Weights of a small GPT-style language model, trained from scratch on English Wikipedia: MLP 384 SwiGLU, 4.82M parameters.
MLP neurons of a small language model. Each row is named by its layer, matrix (down: output weights) and neuron, and shows model dimensions 32-127. Each number is 50 + 12 x the weight over its row's rms, rounded and kept within 0 to 99. A neuron's up and down rows have the sign that makes its largest values positive.
After each neuron's rows is what it responds to, as a language model described it from the Wikipedia text at the highest values.

L3.down167:74 48 19 33 45 45 36 60 37 54 57 59 35 37 58 34 69 45 37 58 50 31 67 43 61 43 65 59 46 47 56 57 58 31 42 54 61 49 58 55 40 59 39 50 47 63 53 30 26 50 42 52 56 32 44 36 56 43 59 61 59 58 44 56 43 38 52 42 63 60 43 55 47 48 53 42 30 62 59 51 61 51 50 44 68 22 78 56 54 54 59 32 45 37 40 63
Description: Auxiliaries right after a sentence subject, mostly would, also had, can, made; plus weaker word-ending pieces like -ed in attacked, teamed.

L7.down212:57 54 56 44 46 29 68 29 65 73 66 58 56 48 53 42 59 45 43 59 35 54 40 44 69 68 46 82 45 36 58 79 59 66 61 56 62 43 46 49 65 46 48 33 43 56 65 68 65 47 48 62 45 50 67 46 39 64 35 52 57 42 50 37 54 65 50 48 48 39 54 31 77 53 41 58 42 49 56 44 50 71 53 46 49 55 38 57 57 41 46 42 68 59 31 34
Description: Short final or middle pieces that complete a word split into several tokens, often names or common words: do·es, Monterre·y, envir·on, hal·f.

L3.down360:54 32 42 40 55 46 55 44 46 53 43 50 43 34 34 45 39 50 41 58 22 34 43 64 44 66 44 42 56 37 60 41 70 56 68 78 70 60 40 61 50 46 55 39 51 46 42 63 69 61 38 69 18 48 61 52 67 28 57 53 52 34 61 34 47 37 54 62 54 57 33 60 67 59 36 71 35 50 49 42 51 49 52 38 45 38 56 55 73 55 49 53 55 49 59 46
Description: Final suffix pieces that finish a split word, mostly plural people nouns like art-ists, play-ers, lead-ers, also stud-ies, poin-ts.

L3.down68:61 47 44 70 42 30 45 75 49 49 67 47 71 58 63 48 43 62 52 44 54 48 42 65 52 45 46 37 45 58 43 69 50 52 62 39 58 55 48 37 54 68 70 51 33 51 48 62 49 39 46 19 49 27 47 54 43 50 63 43 45 41 51 91 63 54 57 22 61 59 38 32 48 44 61 66 54 47 45 52 60 48 38 41 62 59 57 42 34 47 35 45 58 49 35 35
Description: Fires on the opening piece mon in monastery, month, monument, monk, money, and on sentence-opening It or this, or number words like one and four.

L3.down338:57 63 43 42 52 47 69 46 37 69 36 51 45 53 51 56 51 48 54 48 55 36 49 40 61 67 34 44 49 42 54 61 71 55 49 54 42 48 44 52 43 37 45 28 45 57 45 49 43 43 51 67 33 57 64 36 56 37 51 60 54 57 24 27 34 44 57 81 56 43 59 45 58 50 44 71 47 57 49 56 82 50 54 34 51 56 63 74 47 44 47 43 60 40 46 54
Description: Past-tense or past-participle endings split off from a verb stem, such as -ated, -ired, -ied, -ished, often after "was" (acqu-ired, design-ated, fin-ished), plus whole words like used and played.

L8.down243:56 36 18 48 60 33 65 51 28 57 55 51 53 42 62 57 42 49 47 19 43 59 51 60 53 42 60 68 31 54 69 54 58 66 19 45 45 42 42 49 29 52 56 78 50 51 50 55 50 54 46 67 54 43 51 65 46 63 58 41 47 66 40 50 49 37 49 50 49 39 65 30 39 50 46 66 70 32 52 59 32 65 55 41 49 45 43 47 71 39 40 50 42 47 53 61
Description: Second pieces of common words split after their first letter, especially numbers (s-ix, f-ive, T-wo), plus whole number words like four.

L7.down136:31 49 34 55 54 43 43 61 38 60 40 53 39 54 44 60 34 52 48 33 71 46 54 56 76 55 54 42 63 60 69 46 54 61 43 37 75 44 42 41 55 47 39 47 49 40 56 51 30 66 48 37 74 39 45 45 54 44 45 61 41 40 44 36 49 76 64 47 46 38 34 72 27 34 66 60 47 44 40 66 48 57 29 67 47 46 55 42 58 63 49 58 47 56 79 41
Description: Small number words (two, three, four, one) and determiners like its, only, some before a counted noun, plus word-start pieces pop-, -age.

L7.down269:49 53 51 61 58 69 48 59 38 50 32 57 32 61 54 45 44 71 58 68 52 39 46 47 44 63 49 48 28 37 40 39 73 50 56 53 54 35 54 58 45 40 68 64 63 57 44 50 37 50 29 48 78 66 35 32 47 41 42 47 45 40 67 49 70 46 44 37 56 49 52 55 55 64 61 48 51 42 42 46 46 26 38 49 67 31 38 52 42 49 68 45 63 40 55 67
Description: Words right after a subject or auxiliary that open the verb phrase, mostly not, had, also, would, can, only, still, as in had not been, would eventually.

L7.down195:28 36 55 51 41 52 65 45 82 46 53 13 62 57 50 51 68 50 54 73 41 36 43 50 53 65 54 37 52 34 38 55 70 68 30 76 75 56 69 60 52 52 36 61 54 42 38 50 58 61 40 51 64 58 51 47 33 64 44 48 52 46 36 57 48 50 40 44 26 59 45 42 49 55 52 43 30 60 49 47 60 80 39 44 31 54 43 42 30 54 62 67 66 63 41 46
Description: Cell starts and row-ending line breaks in pipe-delimited statistics tables, e.g. blank before 0 or 33; also mid-word pieces in foreign or rare words (Schul-z, Dimen-z, volcan-ic).

L3.down222:43 52 47 66 62 50 58 59 26 36 55 56 27 57 66 49 44 73 86 27 50 55 44 39 50 59 56 37 65 29 35 53 59 60 53 39 40 44 44 58 45 66 68 66 63 70 41 46 52 53 33 40 40 53 65 63 55 45 39 61 47 37 37 28 54 40 63 39 52 35 45 50 57 49 47 53 61 41 45 40 48 56 63 46 28 53 48 32 64 46 40 64 49 65 79 58
Description: Word-internal letter chunks, above all "qu" after an opening piece, mostly in proper names: Joa-qu-in, Albu-qu-erque, Mar-qu-ess; also "c" in Franc, "ivers", "ach", "ven".

L8.down163:42 55 67 59 40 21 54 53 67 46 54 34 49 46 48 36 32 45 48 78 55 60 53 59 39 71 68 54 50 59 36 60 41 72 64 54 53 51 45 42 68 70 50 50 48 61 36 52 43 46 53 60 42 43 41 53 50 62 52 57 39 53 63 63 27 32 65 54 52 47 59 47 71 62 42 44 65 32 48 67 56 65 40 49 55 69 65 61 62 48 38 67 46 50 42 56
Description: Pipe separators and digits in Wikipedia data tables (sports stats, match results), plus mid-word pieces of long words and names, such as legisl-at-ure, Balabanov-i-ć, instrum-ent.

L7.down245:40 57 61 77 40 33 35 48 56 43 26 37 46 54 58 38 57 47 55 74 63 58 49 71 59 67 56 58 50 61 45 50 41 46 35 36 72 29 30 46 49 37 63 72 61 66 24 36 41 44 44 44 59 59 39 52 49 57 32 63 54 37 56 59 31 64 59 57 39 49 46 50 73 51 61 48 43 59 40 53 30 63 45 47 34 47 55 33 63 57 53 22 32 54 71 54
Description: Fires on the second piece of a word split after a short first piece like p, pro, l, or P, such as p-ubl-ished, L-ong, P-O-L, 200-7.

L8.down29:63 45 38 58 50 52 49 41 30 55 61 53 37 62 57 63 37 53 48 54 43 44 55 44 38 50 35 67 52 52 64 45 40 58 47 58 35 63 30 62 53 73 61 52 41 47 44 82 58 44 53 64 48 45 45 62 43 70 56 45 60 37 51 44 47 62 52 56 60 43 42 46 32 61 37 35 37 35 56 47 61 45 56 42 51 53 50 69 77 72 62 54 55 40 50 27
Description: Final piece that completes a word split into several tokens, often a plural or ending, e.g. German|y, for|ces, design|ers, 2,35|7.

L8.down168:76 39 59 33 50 76 15 55 31 31 57 57 52 52 37 44 50 60 59 13 51 39 67 42 78 55 42 53 41 61 46 26 45 55 46 55 53 43 55 47 64 46 36 42 49 66 53 48 49 34 74 61 45 52 48 48 47 40 63 40 54 52 57 69 45 45 70 67 68 37 42 60 55 67 55 24 62 56 51 48 61 46 64 55 42 50 60 58 78 32 33 33 26 55 55 45
Description: Middle subword pieces of names and place words, strongest for "an" in Afric-an, also Suleim-an, Indon-es-ia, Dall-as, Fran-ce.

L3.down125:63 41 46 40 51 41 45 65 36 52 64 27 68 46 62 43 58 53 46 64 74 51 63 59 51 59 41 41 30 47 55 50 47 59 50 48 41 68 40 24 38 51 64 49 57 44 63 61 34 63 55 67 52 58 52 46 28 59 38 52 52 56 53 72 43 54 55 35 56 55 57 66 27 37 66 48 78 36 56 44 62 64 42 73 63 28 48 58 59 40 45 61 40 70 41 57
Description: Sub-word pieces that leave a word unfinished, mostly openings like pro, ch, pr, w, inter (pro|duced, ch|urch), plus middles like v|ict|ory.

L7.down230:86 58 41 53 45 54 69 59 59 49 45 46 37 58 60 45 44 58 40 58 57 40 51 76 72 38 38 55 66 46 51 79 58 53 62 71 48 51 50 33 41 45 54 55 52 13 45 49 59 47 49 64 58 43 33 32 44 44 46 49 77 47 26 61 42 46 57 43 41 52 54 51 67 42 63 39 38 43 32 47 48 76 61 47 51 55 64 40 44 94 57 53 48 41 48 46
Description: Final word-piece that finishes a word split into several tokens, across names and common words, such as aut-um-n, act-ress, Oklahom-a, react-ion.

L8.down377:54 56 58 66 60 35 47 41 68 50 44 47 53 59 41 43 67 51 40 57 56 45 33 56 67 61 71 36 48 49 50 26 55 49 58 60 74 43 52 46 31 47 60 33 46 46 42 65 38 42 73 51 36 59 49 71 51 55 60 57 29 33 54 55 51 36 74 43 48 71 25 61 38 54 56 60 36 44 59 60 57 42 35 54 50 25 75 53 23 57 47 44 53 51 48 57
Description: Mostly the 0 (or first digit) of years like 2019, 2022, 2025 starting wiki table rows, plus table pipes and scattered mid-word pieces like Vir-g-in.

L3.down130:40 44 60 48 59 44 78 54 63 33 51 57 46 48 43 66 51 56 25 17 32 44 61 57 55 48 32 53 51 38 57 53 49 36 39 42 50 46 62 48 47 58 65 55 44 34 29 56 63 57 52 33 47 46 62 50 43 56 72 79 47 62 48 40 62 44 49 55 40 42 52 56 51 53 54 61 30 58 50 45 52 48 64 43 45 62 62 43 59 25 49 42 51 52 31 60
Description: Second digit of four-digit years (the 9 in 1950, the 0 in 2020), and early fragments of words split mid-word, like ro in role, oun in announced, l in love.

L7.down265:59 53 54 38 32 61 43 50 55 47 58 35 41 55 56 45 59 70 44 54 61 56 43 65 46 40 40 55 80 62 66 34 63 39 61 43 59 55 57 40 45 46 49 55 54 59 55 56 32 70 61 48 43 25 42 42 73 50 54 44 46 54 38 51 13 38 40 44 57 58 27 50 47 65 45 54 61 48 68 69 49 38 36 21 40 66 60 56 73 33 53 41 46 68 52 69
Description: Short interior pieces of common words broken oddly into several tokens, such as contrib-ut-ed, Viet-n-am, acc-red-itation, j-ust, pre-v-ious.

L7.down349:54 41 54 60 28 45 36 36 42 55 63 50 46 50 49 60 73 67 49 22 33 57 40 72 48 40 26 44 51 41 39 70 29 51 46 53 69 44 44 50 39 47 46 54 57 57 46 39 49 52 34 46 59 37 47 52 53 46 52 50 71 43 31 50 40 67 59 40 42 51 45 53 68 33 40 34 53 51 47 51 57 57 50 36 34 52 57 53 50 55 54 57 55 52 61 60
Description: Final or late subword pieces that complete a multi-token word, especially -an as in Pakistan, partisan and veteran, plus ud in altitude and x in approximately.

L3.down200:50 56 54 38 58 50 61 52 47 57 65 51 36 49 66 54 47 54 74 57 58 53 52 54 50 57 36 50 61 36 36 30 52 32 74 57 51 37 34 49 62 53 26 57 73 68 54 61 45 42 52 48 47 47 64 41 66 34 67 55 59 56 46 52 41 46 52 76 42 48 25 39 59 62 38 59 47 42 39 46 54 68 68 41 66 67 16 35 55 38 49 47 69 57 47 40
Description: Short interior word pieces like un, em, um after a word's first fragment (comm-un-ity, Acad-em-ic, Muse-um), plus closing = of article titles.

L8.down300:68 43 45 51 59 64 38 58 74 46 43 49 57 59 70 54 45 78 33 34 30 58 51 48 52 63 65 57 62 39 44 48 37 19 64 57 61 55 29 59 70 30 45 44 45 51 30 54 56 37 59 49 34 46 49 25 58 52 68 76 56 47 34 29 34 62 61 53 52 52 64 51 48 40 24 49 41 47 57 42 74 50 43 49 51 67 42 60 51 51 49 51 49 62 64 64
Description: Last piece of a word split into fragments, mostly past-participle endings (tak-en, loc-ated, peak-ed) before in/by, plus unit ends like k-g, k-m.

L8.down77:50 57 36 60 37 61 31 63 57 55 50 61 47 66 53 51 50 61 38 28 57 32 23 63 53 40 42 61 38 51 40 43 51 46 57 33 52 28 47 73 55 43 53 46 63 42 45 44 31 48 43 62 51 56 70 52 56 63 50 67 44 41 53 36 44 39 72 57 67 39 57 52 58 59 53 39 51 55 38 54 66 51 45 37 57 57 57 56 51 58 44 40 39 59 72 43
Description: Tokens just before a finite verb, mostly the pronoun they opening a clause after a comma or subordinator (when they arrived), plus modals can/could/should, relatives who/which, and also.

L8.down292:53 55 69 52 57 40 60 36 35 62 41 47 47 52 52 55 47 40 40 62 48 54 55 53 74 56 52 66 27 28 44 76 38 57 67 41 58 69 57 64 30 25 62 65 68 60 57 36 49 48 52 61 56 51 43 35 63 66 50 49 52 28 42 44 51 50 48 50 43 28 43 46 46 33 20 42 51 49 49 43 55 69 67 40 50 47 55 45 81 25 47 41 41 44 52 43
Description: The second fragment of a word split after a short opening piece, often a lone capital, e.g. pand-emic, F-est-ival, Fern-and-o, pro-gr-am, subse-qu-ently.

L8.down84:50 57 41 46 40 28 61 49 53 60 27 64 40 53 65 36 25 55 59 79 43 55 69 58 62 61 50 47 56 43 49 42 60 41 51 52 47 66 40 53 37 70 39 51 56 20 53 74 52 53 58 63 50 33 38 49 52 28 40 18 54 40 48 56 56 54 48 60 73 52 65 33 48 61 59 56 52 48 48 61 45 41 56 43 53 65 42 32 45 55 61 41 13 58 52 28
Description: Final subword pieces that finish a word split mid-token, mostly noun endings like Infant|ry, facult|y, Minist|ry, Deput|y, count|ry, plus some continued openings like bro|ther and pro|grams.